Weights of a small GPT-style language model, trained from scratch on English Wikipedia.
Size: 15 layers, width 160, MLP 640 tanh GELU, 5.74M parameters.
Architecture: LayerNorm before each block, tied embeddings.
Training: a variant of Muon for these matrices, 162M tokens, 9907 steps.
MLP neurons of a small language model. Each row is named by its layer, matrix (up: input weights) and neuron, and shows model dimensions 0-159. Each number is 128 + 32 x the weight over its row's rms, rounded and kept within 0 to 255. Numbers have three digits each.
After each neuron's rows, "fires on" lists the tokens most often at its 100 highest values on Wikipedia text that the model never trained on. A number after a token or word is its count.

L12.up511:151114124152167135125152089111177129050097097103121163120105171150140131117136083087183091184157072204177165102147140186141135151161149137169112175126079177115166116159115129097156159143105108054136077105095055158149138076154146144151102080104123098155150085097096091074129081091080109173136132121171132140129143083139146100161139118152105135147116119166190110129089143164110164110137099096107096070141120108088043126134148108124127139121125159130142155117137097160078102211148163
fires on: ":" 58, " |" 11, "mo" 6, "|" 4, " mo" 4

L8.up264:123133069185128166153110123158116147110145102130146115121125081162118127093155092153220134165166073081115148116119137188124109135128109128168164156069103122174153119096199141120083151155078079146137164110154158143097108139144147116141129061079105182159145150125137106125073104131114136083172174124135094166148126104118095109142111142136106038090069172141154151091113166077147124119102173157100128102070145167177123074157112136155113145128144124116069137240135126162090120112128080
fires on: "\n\n" 21, "ali" 12, "ti" 9, "gi" 8, "si" 7, "lit" 4

L4.up608:144120125106149134110175169118136055118101112106164149138181155113103176101121189107144172099111162121115154148133135067158097218091156148055142143149146086125154139170165042108101134112124113153129117085170080170158134153127145089117162121152118174133138143155049152146191081095154156129114129123114095140149185125099110154108101128148108113151090152177099146111104128163069155035112123075109119182143131147174148133108088116147158133123142100186144110072096108101152086128055133
fires on: " 18" 32, " time" 7, " It" 6, " He" 6, " life" 5, " years" 5

L12.up372:123165128118104158160128104101111163128089122111126106102133096120088142143098144098157151171139053098144190094145208219152087110123144164117174168153136102170163189110122138097132111137175198100161141109113140143159160115201147076118117142097131108160159151129109097108095097151127112175118124101155108113128112100143095164107146152138132139093211065099161068106119053142120114060149129119125215079179096107117097110116116179126123127060135105111072106101119099134116145113164157
fires on: "," 30, " |" 25, "." 16, "|" 11, ":" 6

L5.up328:079124167127161119118155095108123136142124088124134166127184106157073076145141093187034148103139128070161102099120108110140174121184162100100089130131158103145120142114139173103099156099093127166122191180183110163075068103180057100069096128093121142190124082181138148121186165127139148135094080160147144150126141131095167138107096193144137103105100154161105170150189099105140174104117101106143125146104098087162142147120143156136132141082115128081178120129125081072129156137097175
fires on: "\n" 24, " were" 12, " are" 11, "|" 11, " two" 6

L3.up548:103105186114172104104077116147096118180113124089124154175076143075132142110153126162127152105099115164148097184131124127110136137135161106082173129145121079207106128143108113079139118144162095159120123221152151081164100162120115007134159155159159084110143119154121156096164136139130158157097134164136120111159170106084140138082139111183115086153116098127080117122169128100109130111113055115115101182178113136099161179087159109130187126082162125166118156147157073095088091096179122
fires on: " work" 24, " career" 18, " life" 8, " experience" 4, "rit" 4

L10.up249:113142133142139151182156124069157122099112097164160099125185085177137046095161119170147093140077176140133068064168081121146111122134117126160163122184102131190132094095121122106100168157160113091146141133118160147123104127164132080109160064155180099059145085125109113135122220146177153108118102123119106156113174163137111150115164124109068138128093115077111126100128178147176118117135068139164104098089178120142057167112175108120138119119172129085146156147113157103086124073168161
fires on: "," 35, "=" 18, "{" 16, " it" 11, "°" 7

L12.up273:181108111179136103119158109078122114092154128167156138129142145112105069135093176140125111144234122127188070100175160121133111164158143130136164065143119131115085130100141148119100115147089139130124163122163099160095113135086127116149083101058145122138105164190104128093155138148101133108026150144122110132118063150160185153169125155105167112106122125187111108131138074183160146133121172144144101161102129122113118136090076131197090077153063099117145205149133084074144158135095114
fires on: "\n" 47, "%" 8, "s" 7, "|" 5, " can" 5, " They" 4

L8.up414:098161093155198081115122100115133198086131066127117162167146139097099141106122132131089092133120063204093162128096187131131128160123144160206089143121105094108134107163081131090083100086171130128099148104124182184142148075139152144145129132098118140157161149121111162119114106087147097117067114096132129136059136083142172094112156130138131180136157139153127124176137188150125140120111131112089115135076177122166122185154120114077092135100204125121217154068089123071152148099128141
fires on: "ist" 22, " manager" 14, "er" 6, "or" 5, "tor" 5, "r" 4

L7.up316:101119098137154097125134176110122131087108128166122210100118129139125132064192161159116131143098083185205110101048116154101070113148077089062088147115140096127129157132142145072132106144200141134097129098188140095107171136140131096173140087162114137124150162164101140204077131109090158198156155077157106111130127109113102138131074133147113129127116141178093123144143120119125179080134091150190115136081140125127116106191127086170058102129129132136094136162110092177140180120134165
fires on: "ta" 14, "s" 14, "ti" 11, "to" 6, " first" 5

L12.up212:059119135088180123173150068090119135086134147084175110093193116125169150116126122127171080136055114136138088161064128124138145157141119128138066137116168125068105117059127125147118082098135152070085191099164140139170129139142119151114121092081135148146114110131141104114118094107121141111134116109161113192134129096123095114153144109131117138164145071116104170077161096092152206097129176112086141136154105189117114154118186173106105157119115206119190147146173134154217159121120087
fires on: " a" 49, " the" 10, " as" 9, "'" 7, " and" 6, "s" 5

L5.up535:105138119137166124120065113119143145130089139108171205111119155127203113141054122122135162082092138117153116143108153148096067118169149113097114162215193088107111124115130143122138080140160099095092211120138096109119113127139116130105076109121060174145133126218113103157118042172133119122182162105121126152143118102163118047180090161135132122120101121113154119120159119099144138098132124169134101143134163139091081097231136130161110113104114144192156083127143109151176125135118140
fires on: " |" 72, "s" 27

L12.up187:146100072168169114147073103085146173145146076121114089159113154113130112085099130162150129162097049094112132068124184177106113111155198154159142166062142129092134147142123196168162132115154094204155147079064143151101140141134142140144104126135152147154123147116060076103130149144091091108173158123149078169174151098127110077196177149134129074143141143115152113105092116146074115092063094146103146158153128137114087135136112105131068167115148151133134119119095160166141082173141181
fires on: " |" 51, ";" 12, "|" 9, "." 5, " (" 5, ":" 5

L5.up251:144200126105118153083122080043152130128078182115129105143086149175175136197097113133127174116187093149144128167138100146151137102127126113113144145103173144114068177093150143110148093190136136167147138094110116132183125128129171112111150157094103163125095109162118157143110055140190123173108150134154126104107090117106045098178137151145128129098097138145139114117154115102113110153064157119115141073095126105092084115135135132074120094188069178127093098100164172161077176156060160
fires on: " |" 64, ";" 6, " were" 5, " 100" 4, " was" 4

L5.up562:101114153180110139134066080185142194123133149132112124145114042116114137114121109186179186125139108118121133116090107146098089128187121108141132093127122119143138122137138124121121105130154122085118166156100109112161095069167230156135100183169086114149151149114118117100071078153103165156174130095109108105102162123134131136121122115134086078157114176071202153123124120166062128093127104055145081188101128143136116104139110192134101117201170124180121149168089142178144115156178110
fires on: "\n\n" 30, " rel" 15, "si" 9, " (" 7, " conce" 5, "str" 5